config = dict(
    hidden_size=224,
    qk_norm=False,
    attn_scale=0.125,
    bias='none',
    tie_word_embeddings=False,
    init='normal',
    init_std_o=0.0,
    init_std_up=0.0244,
    init_std_down=0.0,
    optimizer='muon_variant',
    weight_decay=0.029,
    max_grad_norm=2.0,
    schedule='wsd',
    decay_fraction=0.566,
)
MLP neurons of a small language model. Each row is named by its layer, matrix (gate and up: input weights) and neuron, and shows model dimensions 16-207. Each number is 500 + 40 x the weight over its row's rms, rounded and kept within 0 to 999. Numbers have three digits each. A neuron's up and down rows have the sign that makes its largest values positive.
After each neuron's rows, "fires on" lists the tokens most often at its 100 highest values on Wikipedia text that the model never trained on.

L6.gate548:512477477515468449539476487487529438557505540517459491550491521484488438461416478510468487496506529511499470516562447498479517434459499504461514495525597426475452500537544510549520440512484493549453517574512490497514485397497482542550514491558503413472455470478520566490465496496472459538485543460509528441491493560553595503477567581547502525498498497508406506454545504550530521552481438445484493529523555416482496478509591468499489569491546539497428503512511480517426503524501433505479583442457473519595499514482500567540460510425549495553447555480489472518518487503461427483
L6.up548:480508551453448537484479495479498489491523491480479505551493469479542446469509541483525572499484463531482504465537527529557522542518491451573596555488574573442536463568540518581488496595412436546443520511536545532475520456429492438551524433537514400515486549491484508515505491559493473471507516471520516513438572546493529562485467572522517516564513557555517533479571442545518509484529526488498497528457534504555448482491507491526548451544490485383467463534514482479447501461516510510559513524541501557536446502519493583471537519432632493469454556484510586532504476498430456475
fires on: " first", "est", " most", " best"

L4.gate512:519476526452538495569504495497539550498516484562468529566516570429490500449503570586533446457522506457533541435487513482503588542564488468460485459487502449424534549500460492482519541494489545485470526478462496450514526528457564529490450581548553506543530541517425557451481504496472499573514495440545479527504540498516501462511466522534477445489586522474493449578437553593498565491415470519452473477503538553505437492486499542446520485535433463477479483440418526503483433468434461526505493432544498498417567463482405516517511514502490541471457449523524531465474488459464491539
L4.up512:494495419541501532536472512506506502511524545576453487578496485514460580455513544522512487495521509537477486535548508501478507509495527451487530456484526474426553493519510552536515574436418520380529494482476562471543571492484488429580457525568529525525550519507453450452495491472454559545490545458519499508562501461529381563477434507493552460500509500533528522568429511496504550492434515590494495506517500508527456498475449522434502465468447497457479420461458469478491484445480462543506556481482501471509620450490412444499572471520501526455521388472508490512524470478510453555
fires on: "en", "er", "ic", " gen", "gen", "aur"

L3.gate147:522505547534486539459515433518542508458535452557479510555518499496518456481481563586569522536600539428554510436490475567488501423464559457445500551485521519456482543532480534502448549465460560505537498418504479489495510457474507453479504438474476515537446505526556483539535414502485495531409443532540504491549460520467476528527461513440497489564626515476566538537480543453488501524516484467567606527498475433438490480467595483527512556528523525467524490541502503465524417467525473536536556471513485518518529518463583532499469542560422481491502541449477551491502476512441488548
L3.up147:520474501529453485438506528528527575394498487447499527469509554475540463501498510522605509524613520434507536520530433559447479496478540528471524474541530501441533526430500528516497480493499505502564514582492498510467480408472479489517558490510523480508388457539544494516499421483495505539433512557511539550565475473472489537526486549478484472532578520448511521519508532485405518513435471471451542489514502478487476569482540572541494445483580477528457422510486466499465470435520504541521554404515531453567561552509594499504497463490502516430516479540510517464482491477447493448
fires on: " (", " =\n\n", "/", "\n\n", " non"

L7.gate49:495509500475519515519527505510515503496567532520545452542510477434522458538600495480515481539506518479527496518474525566556580499547482514498531449460445476498504473493506455563531527550437557502490552537444471496534454508497542440452434534501580546528492497446514544536453446451473553457506614505359439496501513454480515526509477495426492463466485532433457506486458525553543550540558473515505529477571541440488500555545489492488549483583549461470559522589432546490454449494479490526456554472478470406441522524525519507489484540493529444463540519509493498419545460487584417555
L7.up49:493480491523496533543499482444440472551439572455394494499512503524502492502504535514504452525459503490516501525455543478440529504507522497481478437543464508453472450454518484477547566468515486468475523443505501503490514457500566529467506519512499493495463521446461502455552530534451586441480468515496468478413422428534466522472435484567500508515496452521472529493504507482544513544484577480540470378495535546516535641507472511490489490447536564520563488489453514518497436526579414452599492476418503512543523532383528518520522534535476509541558503524553512522527531555466520470
fires on: " which", " who", "e", "ion", "os", "|---|---|---|---|---|\n"

L10.gate112:569448548511504468417557359490441520470465534505530544522478531482507530549420456430458484464536498472504502507526536454501467541554490458553463538472500450518576492479481576545482513558481559578466530504525494491424558537548535516562558492540452451499495525480554481593517493470436506475466510522489398590456500524578570460528496476497511489482495472538472511593496433445545422523479465439533531528449450449512533494496527441535500504536463486541472490593525490533543556524528532440552456485510486521521570490434495509522523549498466498476458540517498462546541473490488502513
L10.up112:509459550532556525484444434399506547544492492478582448474546498523457543443478476497583500556499523571402484495509487484505448448475492461547525448573473497420489474520506481521501466511507462535481573399420518521550534471462458508433497492499466509562540475440513611427504569549542503493446569491439502572465423576467558479515480502461556468527552559499485557478494531582442506498520547473536529479465524581459549482542471580477518513483468450494503537492452500536512486512528525550573502524508493468463524513495465500475424470508530523464537544517484502491475498528518515493
fires on: " dis", " un", " ch", " sub", " cl"

L6.gate216:502499433512508515486459461549486561516568564522558585462480450494532538523544467475538529498501555494529485499529438517480516447499425517476574496482507433535537484414543495528490521513494569418512549570502507449513466488532516508578448458482480508480540462590484462419492467543450476569386522526468471454443499458523522528505500503513455500543508507419478487439528572464483537482567524437506552536470466512465626496522546571495550458443441507469518494509500503447505524488550472503446437514491471481594576495506520443523468459432508448467488501479457433466498447470457530495
L6.up216:586495553496539474497458484504494525459527435500540497508406488475462510492469474521514574486502487440501502469543524455550518514496514575485441450505534520468503415497468567529559479416560518500504489548436509519476499495420468565578521500397492536489527481561458466457505487551446507414527515501480476507561506489500436487462381527521451490492501513492490490523560507484470532480584498483423474486478409505500541461415506502540541512469496558515476435474520472450541468395476532469548500533467528503548506514533496551503565424487497498471572492539463431535542470603500516488
fires on: "b", "d", "r", "h", "k"

L8.gate553:453478483507508461491547490511586485419530549555557437512482511430498554546513561466478508459528501532602502494401520497534487512548497490535454542486424459521525575478448484536518495513526465503459575511518523535504496499541495507491539504465530623501541462495496490494478464506527477441555501491552509489442615457549505510458439502468457430551502479553556531519554504463521503488515402560440458496586434564504489494482448515540498470422531421555544504520559454484496550465460482473504533511540459560490529530412469567489466524535532533478538527476527476473496497564500482504
L8.up553:443454466490459408514534534489523494478509546566559493469447442459474630536565494469487532475534469487530490502525546484511564499514532480517418482498498494500480518500469536461464432474512384485468540447479545538431480537544466468484547476495564563479490471523496526485459515390478430434520443499523559522509519427492485542504531483496451446516506478513486596506494483545482550557468479450465543500530480519598477494462494472521468456441519510532464459550480480514488582426449535462480450484484523522445519525501545494572472475472498451469511481456493412519442454565468470544
fires on: ".\n\n", " of", " several", " two", " |\n\n"

L4.gate17:522569485488542466495503551494545601494500485516497549503533515458521491499511523531551491488502499442496530549460363515512526503516465579541446520495533432535532498455477488528512528503497498546512500512593507438643529478530551485514511472539433504512552502477480532528510530397509459494482501480443502506559501464508490489503503485467550536457526490480590480485507504583446430511472465483544541585482524481532446497480517501528543487464477467550448449477534492430518435560452463522486586523479584511454524509528394520505481512552467435512462502508479482500435446560386532458
L4.up17:481532468476486490547508500506517545556537512513520490473475500593444444542434480507497487468410525526508451499468473557527416484483505423528476463509452427530499525486462514509636496409486514470547540497507490576497503449507586565544518503491527445494545416516482578495500567509452477505529507510566535492493487513561475509488433444475440479523470529482527498608477539478498455447517412483512481522539513494521484515470491467497462525439568513503443590520505460542446485538489440495520531492490517497533538459581433544487542493553417542525408464490533533497504492443526599505
fires on: "s", "ian", "er", "t", "ast"

L7.gate493:475486512477494544468545528492488441474524508496433539499401520487478450567499500504462455541580393558486501451520520478510466485443554491535452509492458499492507426481531465518535457529553438442457518521461448465539557540515553441511509541537526517458416532477476472526520503434531524435532565492461455504507457468521483456537484508507513508520502568419412423572414506470549540523568439473528556476526517541525512467519458422532464476515557491547491493572533509503556492526446537512554579504490449513530443474498428444495471497489498530444485511532483455594543500485454547526
L7.up493:539537509499543542483516464507522484451488511543467557466432512484475511490483445530491406491576408514475463474579506453528501503497499517553404539466495547536390479474556455460505552523534465458518489504553450442576553499506545504542458551543487520478481539525531478503513480506475543407533588520465511519519509391536507477547507495504470503459478603462498420502516528445475513532513499529493467537580537509464503484487550516510523475556533517518473535605537538564516460475453520492529544467469438468514495420555443534505469466434534538495619490521518510546492472431520463503
fires on: " I", "e", "ve", "I", "ot", " we"

L7.gate172:464420489502510502517478444556474455561521535525492493567409476522478511528483512490544502545447478475484465574534491399469511483480524513448500579570551551484433523570512445552468540528474522513462518466437566486440483547446580567504531514502569501448533446499516499555433456521544512484461424445522518455544507508505543482554539458487514479471496449506494492518504442513572546562583442516478472494436462542546476459433478482460477461537509574438504539554564506495469489471469458483468480490505492523571513499430505495478475495503535519500551560529576574504471512534548422415
L7.up172:447437556441533495548399446499544514530526439523507567574523478502533502407517461469487517585524466553534424493525529503531548490528428457564527491517433526538437505543558490471493453556508508459507568499476554518530566520509519469521595411529511541498502519468558540526532548448577548492506476439521535483529459501516527509483580552485493558433511475510452590557452430494495469511493452498446472525483518518521440512542477480501469542458522508499489484533513508561442488431537573527525457498493507493489477574495409451467497456506512430466479501494497470472485549498427520469
fires on: " of", " own", "'s", " first", "est", "ent"

L4.gate297:469476458477533479501476460483556475517467492561530493450532474494550477483553519521484515470481529528516515505543607442464549535544500578497512506514492533560482479469449560568532559531432569490502502564519467489547492496481567514549433457521520434582524493480527512510482504551478450528584442429459547479534544453504511499518501502502461438448544560601514473507441483472466472512515481502500513511549554474523458511525505562492508459567563492486514457461512543440501486485502453521526540487493466456475527536536474525478498541408578500520472545474590470483456508434395501425
L4.up297:489509435504501482532430472564555512463486553536491440519592488616500530484476485478496474438506497469478462496507465519559543543511469474494444523521485515513498586526541533527521580499438563507440454510518545497464537534482528520489442410521558494491595457475479514544483464432508471548493525520494475503578415504432542534510520492501493496479543478456499491493474436500496494510506420506480580516450573450508512501510490534523526503495521438481498422573488508454470548469476545491518514475521457432480470442442504456494528471447565529549559626472460454503510520423461473504
fires on: "e", "er", "c", " following", "en", "ate"

L2.gate304:479460533478584507534505502469539483463491454432599589557486570512526460398456441570481560462475544594505545520495491469499517477564524506530509426495568605467436397461516511517480443482494515486516561502545458497377573491561526502537470485541415456475516524529434532475474505451443486517475440530483491450514511523511508496456505488561478489512507530495528510554501542457512533489472514430590500507481476486494419488519475512487516531526481502465497508531447539507495497480440511503520570477563469469549533579459519505478527486449549487465553468443495497484520502514527523437
L2.up304:499447449460538485480542506468565476464526444483513602540493493467474468458477493585474591466528528581460522469557485502504518469538457531502507454502488511490428393433491511505530449496502561519535527477505446516435618478581525540525473513485464456486598476534432471441467518493449473518464400472457454431506495538545562480480488464465531422515458525452511511548533464468470463485488497544573476482480505436488456488482451521511552514547477515472478521524404533452496505484481506511520577518538504437488534601475593497516506544451537491427488483431436519423494514476505555446
fires on: " This", " this", " per", " Per", "This", " compet"

L6.gate213:468408568454538546467531507501493533446495571544494524485504493586503546495521459501510486512572450471504430469505539583500471513524522513414512564515468492496486511447599565473523563548470503519484528439510478552419476545444544476456513504520526533560476488422541517514437447522493466532457482509458541501453465441513521468455500479424477522451471445482445493553445453481457478492535465541567521488470499536475468501477527524560472541487466454490473539575467498470503463517467462459544603464478552576461534523572528488572448497451448491482538479489469546541530504420524487487
L6.up213:434361487549483520437590523527504530601551492491468451545391491515509511494523465500526471476508465512517474457465499551495526495525563470508480529476473503517438555413530482557463571567525515484486526527514500550417530572506450444457457490509472527518572487481507486494458469494537434526464455520417505492507431482585527494516531495421536483400517477450489452492478519509535466534515438466562503463516496453538468439448545534529495513540491516549487482565481522489482475516458519555481632522478517542440487465462556509501505429473478550521475506595540566524511473462565544526
fires on: " of", " by", "ing", " with", " from", "end"

L7.gate345:506424546506466442577448550531527465500479470491600451471509540511474574483472570501532492490521482550464539473470595496495488475434537537456575422516532460490496490478518452547567466524497559568556500548527488445480554456489459558479462512519474582564449468514531509510562525439535439605520450471511446492542484569509508488512514494526503472474478479497452504507524497569505534516494457501539432508478482473516485545524553485505497459482479546524478545473489474488526443470524512540462483532501480532572477478517461553530537542459495472528580444445487465504484456447472470451
L7.up345:511528541501406454494557472555498477541494512485508518459483508458485539467504517531469518477464479467471435472542453573505441507482505548542521545501517529450474430480540432482577522539543596469490490476447468530471547497507526490454453473541514515497491530493540470467446466425477607491519525472549514511476497547525489520532467525480549546465469579511500480531584493526561556550524536559546443475581468516471495432510474507517580514478518405493463547463514503549404562564469480529500504493484485468473488428505498548550557474480499500593609472440464531470528484493535546603
fires on: "in", "il", " as", "ol", "im", "iver"

L8.gate161:476490477476508455479472472493512544496490453554473593462464516525495470519492514522497519453488481518508492475466455524496524501572511502464477468446465566460512510539514447527475481449521463540423526493478603423409461556509469399485520488463482484577459462488439467553519481472458564452551444525479540561550472517494439494490474493524476470468465509552528484495546577556514565482561508569483473536430538487572485483574535503501522551508549523528459573487443391456484568470483462486576477457499494480497389562476523539434528464516514534554505466504532586506491522546504441545
L8.up161:545554468478415498519450493508483512506517487481445535535462489587410518449499469539491435530546490523494496621501467539449468496533471495459427427489563530507465473472546454528513487470514467560462506533561511464459472497513431512547575422508454470526490553477464489562519553507505510515557467534520555520521490503513433469463468510494496444482522453508504536475483409541520569540479449521443484496453497559551502414551441495510493543438539485517467592536451468523477537484523543479577478472439499464491404547452473529497540464547498462514457532530466506567508521541509412505
fires on: " J", " Y", " Th", "b", "ij"

L2.gate412:569527495536461486448496490476506535540558507455487551479572493505507423446450447529435513508570530483542491509560494501505523511473465539496544528518479494541501519478507480609481497496505490509503444557472505500453494469526487436482544486529511433414436537518516477555561448503469444510482455528545617468573467471618433471495553500446510522459552538502531515492466532486463554442439498529445562424563535473445499522524530449476523489490569505511437457536469502490442477546544484556512526488444529505597532480488522505586526548513567484525554536486502500519476445467517496539
L2.up412:576497511545452508468524522504495493484490444447531564450468458480433442510470473486473469514554573502507543491513588501499573543471474555477509437491490486537573558505480454540534515554450546481561468538495481489548452500471457472501541502547519450460451498500537567507538544439486463559467470475569596474493509470547490495420538518497489545478502513524541531490429567462385537496421501542490558522529524503510501518489511476473473438474569516552479508602504430522485488543534475473500538525456557543631497487518451545517531527453545537460561487555524475509508480449536425531
fires on: " US", "way", "ide", " =\n\n", "\n\n", " Road"

L4.gate204:434511541528514538499576567515435485479458528512442454510507510490449504567557462481562511545504499519566478455580501499552484452583521517477459517470574423481505482429482535472505512466554514460483554469537461494471491454461469509519467567552563554522518533505479484526521548488522549514524492513466510458573505502527537453512542503569475547492554399457445505482542418553408544534549468501466522473535499519496516515484491491480500480534579461568481456519475541466588514475515504471499555471507525527492485509429488493557562520557519510530423531614544475489495532470456561485
L4.up204:500468521529571500544569569539451469433436487510522418501497512511557436579478502482543606485450563515517513492502474476512471507531543589488414485456513477497464595488526567469532493485537526468536428458587504490517505501439491567478516518550511482563487489549472452542487512519456517475500448525495481485505483475501496486513492486539495569573514448454503487507492483499468507497564488422467472552490489478525481500412430509469537430478545453534550457467495519475563567514511499437506523532519476522463479503503449468520536566565474487531400548570567486472482575555476564469
fires on: "c", "ec", "t", "s", " t", " by"

L10.gate318:502551525485558439420537556501513563471536467483536515540554502564536487461524494463466571478483506504518494504438477531461416516495463498478583500511500484512420530455465470517491529529483494485450578475508528560471500435420467503481526456487503473445470492446505425499497501561455506488541439517480533527490565501526396527462506530500438562522471559506608530478509516485520492531579542511463549493474509470493548499582523518485478546393528462530510511494429486489482549561581479521483563519531485495494482506497554521465499497481523605503553516507527455535442528557507494526
L10.up318:495523528481527477536479481491458550515531472480485529491539437645553423440461489555418549558469430443419546478529432504483467526524503462457495524519524421492479453505504446501474521486546494576509492493462556563481500548514493561553470466443412488498480450484433535523522434538504516537575477570474550482529550465532506549549501467512525507543542498470568505519538559526492453473502515456476582509465485520515521463553481505516462451406507503435425502566514475421529507479503481518485495444466437540483443497501529550497543463474460508541567484555472500482553529521527526484
fires on: " J"

L4.gate544:469487427498540460457517453533486563540482507515504510561518501534477492536557521494547558562538524485560521544552530452495501515524501490537513404454516444509485424469591515470480569503488540541542496449455470494510505507544476459572506496541495518516514478451461495521546511592476478464507510499420620542533522542510448465528524429471565546471513583412463475505550480514464546526460479558520553553547502561510513462579472518503499522436447509533499484499506575478574494510482454460451549438462555505486555534533460404582426472482533543527464560514485474500477482477429434563
L4.up544:479489562484524571510499520477461466514489473431487417437531489493440479479496495468426465501512520473536551486545396512496458446470539539431525457489505481516542485509500461493568537476456543485516556483524522445538501582493553414545506458471507581492507442533516531540548456515505556490475467462533483460506454475531486523507465518501446527480490407476484515536566505464448478475438495438506476505483521461540502470539482478568525515475526543565451531401533522474553519480462426506529433499486509443460497471540454475591585523477437525539489520531462428542469510536470516485
fires on: "m", "a", "s", "t", "f", "b"

L7.gate453:477424505456580499409488467557451523502441461560520521585530532529501489488538523462494505481525453501500571552461540514568474548537508503524460559537542559508534556416425476507531504405473494518432566418475524533533465493500498424534525493542588544472474494445550471521437517535492475509499443449466517447498505502500528564490474513524536504501564462515500527522442448461579478491514463533530492466455483504513536480550511518546524496463497507625528542532413519476518570529414491524569520546428542504551570506519478459563494544546492474432509438550432519508532491508480437504
L7.up453:531526560481518483468499558508446585526507489581459542552561478473515492459484526488521441467503442507432557500531545462447549567520570441481482421469531550499535505560510453511505418527491558541528506475575432537456460569511505516442521518490498545528487388535506550495532527420535414458528550511479519478562492526452526511504469481465486504547550463500518465599523393505492439464508498472522467527453505528478531453516478463520473500500477530555501508504495517528524504475524430512543510491462501551493546547507507544535544448489464432475481487527509483464543517470432449446
fires on: "-", "ous", "ist", " of", " (", "is"

L4.gate317:401482504525514441458496531498471483539464476488468493507550523491471487463466530426524523486546495537547436432489444503487430458553449456531390528594463485446443497460531488463482504567543530433466481530527519510494516492436550553437478488503534598493484449491482533483397551518535542525519498486434499530448480538515458494472503481469536540458495509454482460533501475441487535555504556515561510483573439508547500525457580518472596523571549444517530483437502460513535509495488434530484529531485483503433527473513530535498455546520505491553532519401465490448547547476524487458
L4.up317:521554544411532486456538532480515511510476475446539479483485458499497441506517478479578508513477521513518454505517491521559481535494459556519485463501497460474459547481495513501483539498624514501508569426561426475403552584527562413395474478590472507458508516550471480527577558468517511562451496555509501537433495444531494529496462506458464467516521435456427540503511516488487509443563541528473476413493455485528526484466463547476517538578469510533418530503492473475496485516458486492521522501458468418438466431504470433451517447516436504513509482457520481447487447501474516565
fires on: " with", " of", " see", "ic", "aves"

L4.gate260:528426569472550525545516520503512494538530533448434472419503460536460484497443549536534533469434492547568432534540469440481456459382597557491469443591573470459446503502481463530520501492438537433502513467497527481510430561575479514533425536494454478512576506436534500496530502510523500403557507517493470524480470522512450506434476496498504465431516507545544476502542494465483426514522488460476475456526391464535449523494531500499470466469556486473480519451534461449504428524513427534496547535507470563494494481546546533493438443512541471502502467448458545518553456510499524556
L4.up260:495465530523578487500536492531525548563448479510435522490502462569485458484456450583505540534419564497524471541564537504471490482388527643486490493565482450487484454510470532533479478414516478541528547499553521425477478570616449485525493501540494483498513526486527481474544495556529480443559471499504445513507455538530554521447397410499506446500479519551491563473489429471442471503510506481480557524548454550540464435472472523518484489552499476482497479472560527441557490533525508568545568520540471510522473425494580531503490451513556476562561504490514467489508473540461469526
fires on: " due", "ue", " According", "ert", "acter"

L7.gate478:458504506561472473517474500530472534488496538560495504550520553507512509539355499462556448489463488447557502499592557445514438553541512476563500516489460482539497490548505459481465508484491478534563455494436417500511517458483517482548472537461470586546533485518531450548498437541575470542497586542479529474529490551520465458507531472493507515577490536577475505522556506540512404515511490478584529552488498468552524463624596516510540441430492490551516506560475472471489469507523515527540514494499554458447512452461485441453570477566417471503527503499538502508506468486480514516
L7.up478:511572511527499527518509479468492532525514469565490499552560469472516533439496489459540365466455506547487511496525425505452578512460507461418493462588537429456452427498451434488480478409520467533515516538498534482490574519518474484514530481523449539501470478517524479515481488513520467483519588486504452488490414523541586428503460496490537497553426493565435481528543459521460472430481531494516514463504494530536479476534482501466527518515503465458533504522539505382506435492527468475460601572525503451465503594454513479554526513530488520441512460561502495554536516529465479529
fires on: " un", " c", "he", "c", " dis", "un"

L3.gate564:472464454433488525505491501534448539476530573452496539472481469544530579489412495526470572442509542496483445538513532427556489466505480497524461532468476472483457562479513432521544507476511567452523548479496503479475496530515449462477490519558544475425536478505483471456487490519477529478546476479579426526499406452487529475428503475488436455436550468518484524515553518489461551468494469578537520526505424457529450509508548534508520603469471431579530475465505555504438415457448512483477543562576488471485556446438475510427510519465534492430526539496493453523492487523503492485
L3.up564:462489563455500519508502476475456506438519580477537481500517472549541547481412568504511589486493510508480454510527577444552515467554493588553426512532447494472467537461514429553484446518544541505532506473541504523428484520500483490505524506533508466460546489491476480496495527540499515468531432421510462525525421459460496464443443424466450469469513538485500506516551468450451540504494478552494511542583424457516449500502567551445443575502447432522555473443465573479464455454440454504468580501555545453500554436507535454477474520477556519457471425522563474528511459505560437462
fires on: "art", "ate", "tain", "te", "ld", " or"

L7.gate326:500477549459462517510504452457530511498477508551509492478494536481526437539538526477465518484529437537511546503416554433529655522549538485552483484553475505475504448464491519551572509405474445551407543496479544530427502489445489522481467489425603407453524515532514508506495511536474477426508486472525477464478505484490489439446458567554486525496513468522487506481466421518476455520583526527509528500574483533534493523505513478522495539510484504543481483584445486473452498512490562481507496446465459496485477484506489444448470481504519503502576517590603503531463487448424498523
L7.up326:421485489461552551516527510438447488551461508535505487502500499446483542467513452505513454540505449511499506497466528461532552542546497496484445475466455503533513467563432508535568471521469442455432548554603499489453471512500536448488562528443509433487471422513501484528511501545474512453516507541542539413478524503542471478513514473501487523460535523470472511460511516476553414542576497486486517526474456528545507476493452493388544490468395508518501528490497456467557585470507528483561529497446488535523485538552498550494477486531470491540567568492501486614487446600398515511
fires on: "-", " two", " of", " among", "en"

L7.gate40:515463536477459570454475598523569505484501536509518473583457509450430446586461510459501474476540491389516519557522491407500548537586460463499557526485436511540484574463458503514433467515535540522483479516508518486544554518567500505510466519562552575535532489569535513473564540422510476451512542480434522529505560499492462511457475487474465520497463512474494461477485462509480537511489429515433512489515547493538494502437564511501472491503541520454468477519482462544443464509516427514534513516492468461516570457386532497516421496447531462509507433519469456467596479572548466529
L7.up40:479423492478454578489528513563571462454471447476445522541562562501464541537479427520459477487505499462474498526483562476504515544491460544492504491510488438524515522539533518455445454520532549498458450454465526477446527427513454459540408510478527514448467517525574569504497533423500502427503538499476524433483574453428465498441435436510533520482473470487465528474518434533489485515552486552500547532474601530527456445522597511551445612441499501543489477543475517524503491505507547539574504550585486450567490506436527441436495445529508457494489453527517489598527472509549530541
fires on: " and", " of", " \"", ",", "itive"

L8.gate405:565531445468457485495512536541457511409488488466500504526421471536489514553478461518539423506536458601525536489488448413487568552506499515481477501475444499464502436462519453473457488555397502528449456491544475437449446509436466494545432539518481505500543461518468517476526542558488461451577549492518513551502501464505484436508526445456486504472461467495463532455476548539532533539548535470574539551496502427442491459580543515453542578492541508543514442536535544532502507531471428489481485487557547595513443537405496497482445478504511569496544510496511462427475461516523524452
L8.up405:439444491445544510576478458527479466591553442533507526433503490575479480495503492458502467567587532480537488574493571472530572549541506500504431547504506482479479546542501548460537515467507482566430542466533477522519545552488575446567527542522466474526517455512534523419468555506536479524552479526479545567506485504501420558507510541486568518548548509427460493541528499549453429587496535492500473430511470496519512512464571447433506491495496557485567529520483454501501544440497478557536440511562498491523439484525446492446511602465519523489475500474516531479464439488436496474
fires on: " at", "2", " of", "3", " n", " By"

L6.gate29:485526599450496571498437494504560527530509493488501533513478450471491428509564550515505533438535446453570453442507502454616474491493485466494576476440512546487475486488513490559501530504546476499528481487499492542491492546562513528438473557540487539583472489597570484543513491462524430461525493521555536426548486458535516444519548529520459596532479503396554538581429441483526461539527448525459547480536536504442544494511501544511569531498524495448495498513482547462473444517526467513437460502514494488500453543482518505527511449464542463452559455499489461515560504469532531443
L6.up29:475487512558491547496454507580563499427498512458472484539465474525514479535479453531531507541512458443498488470455570528445553568513456474524464652534493464503486517501454412543499458557523493495539420504496490458469512528514556508521483552498418487564515525464489495547530500569519466535469446420531569479501489485577491593440433485472396473489450541457540521520516488469476450530497503547527541479561498463483508456586456579518456503496507497521540523543522406523487536487532441556539496521486571501565512510450510409536397532512397507476525471532551485502503514478562457472
fires on: "ic", "c", " of", "ro", ",", "ric"

L6.gate19:472522475430484537465550452516583503583534536489500465466425455468508536543463559485498477454504510535531472478534498490483472487516564527518543552502523527457442484503509476590493519486490442531436450625511463485416474496513514507449423553517519523527488491466515524452522540521456457582496518455553483468532489541478518463522584478503594453538500551519521460426523529531484521496449452525487487474475449544498442507486488477476439510466483512595504458520459442491547509527442450576575458501462479470436488472466513579513523474485540566549463487511518520389461452482443514471
L6.up19:414439503553442420544486529492505490497528542466497447518545535545497530509480533506511530454457511517506441481503558548472539495450586537580515521478533505534474441416418413467493447496506478491489518521492490528424493475536448526544478482510482487483530456505509523500547531499488423501539518441510512502522523531548521504523474484475586355480464457555574431452501478554516521569504516518508405505525445459471490528472474462504546541516505494479541499460422470469511577514404527497470510498483463461433507506534551524510523502561485512453482485470518462478477410419542575542
fires on: " as", " there", "in", " There", "stitut", "art"

L4.gate180:427521560467484517489560506466452480564564460498512530532489490453512504468491577520499475532544496513475467526550503493588537519484534454543470440528495436460481453488480527494497530489550485487498492529487499516433421428444471512537542469593479461508528463528496498440454449536494491524547544482557500488489505467502511508503530490477499613484572503497463475479476502502475493490562503453545504444456463552569546472482492508510521491502487583503364473534484475416559545483545506554550446528412456498512498472432462529514529433467488570485434480380502495515426450463426547444
L4.up180:613481575557518513504522491517488482480549530475445492464509476569543496526501492532510549477431471505529492552481497539514486488515459581513537497406553501538561493498554536443473537497526448433542445503443418537546420509482445510540469477440481571467487480581470508433542459476419491476475454576483493479538535464487431501504530477481470535483541479460449548506552535544501449511455503521447446469522538557510565404529443506507461561541543516514461530545531454448511451476461525482528513452421494449489468520475460556443495448540482422473423521504503439513439501478480528507
fires on: "p", "b", "f", "r", "d"

L7.gate62:483529604503475494511419500491552419546466581500480560523527439464503464472460453547485495437532516485548463520566521555479504461486493482459523521537547493451441475511486512517503482472455401455539550508544556581557523491435479530498491513492453570516505485429494548531493503499500478488544552439469453460536457512469523463462462615521477561471418508440534531493534455545471477476508489485535534479501540475482479488560509526474454481617519487482519540516526544521478532502451574540551542485534502540481437480450535506486543528464535549528457569507526554557502476564435513487
L7.up62:504522553488582414492494477454528513535455535489463606487484460454546525453441421509544582474537464465539554474525477479485503463476497527468493528522489446522466498547477495492507486472489427415439506488526485574461597470480449500503475502500533504515515519465551458549433546489503506470541501454472464470487456476542512538475462479534510473462506491474505530488496434443511510541532546516506473498456426457532541482564505563396502481635540466406498483526515512481429474537448552455521480533449534543526490483442523503573530462451537530526446568598470527540432503458450485471
fires on: "n", ",", " most", " En", "est", "ug"

L6.gate447:556483494443519412556537456560506550474526492489518448493556505559474529485566485495536452460544528450565538507466539483504528543541439513544419567543457465535503468503429493494424557456439598463478547540435512560504489456431503516473478474458536544519497509423517486467410479510494458448500509496500527466492489458502460498520471467423492567478426549511505489495541459452485455565562527492524540511522543515443556486480500517518566542515433548516448535560413476472441516409501502532511512515386526521458464527544553499487486512404504405510516449505525499504492494458532511515
L6.up447:553466517507450487441446565516527489520493479520386492496561461533507509544549473396541564487546547431587546523435502525521465507525487484569442488503490509475464459466503488513489512521528504450532541488540514515459507475554532431462497498493544559447498476490511510455450513479516526423447520479508593455473494464480463500519617514488534511515503447515513494526571530473455376498480514408504486498514501467473486523484435519452550520529541500547516509544511519431533521497508494432482452529519486467470428615523499478480563482515535511526445475485496521503480565567464504504
fires on: " of", "eg", "e", "os", "-", "ol"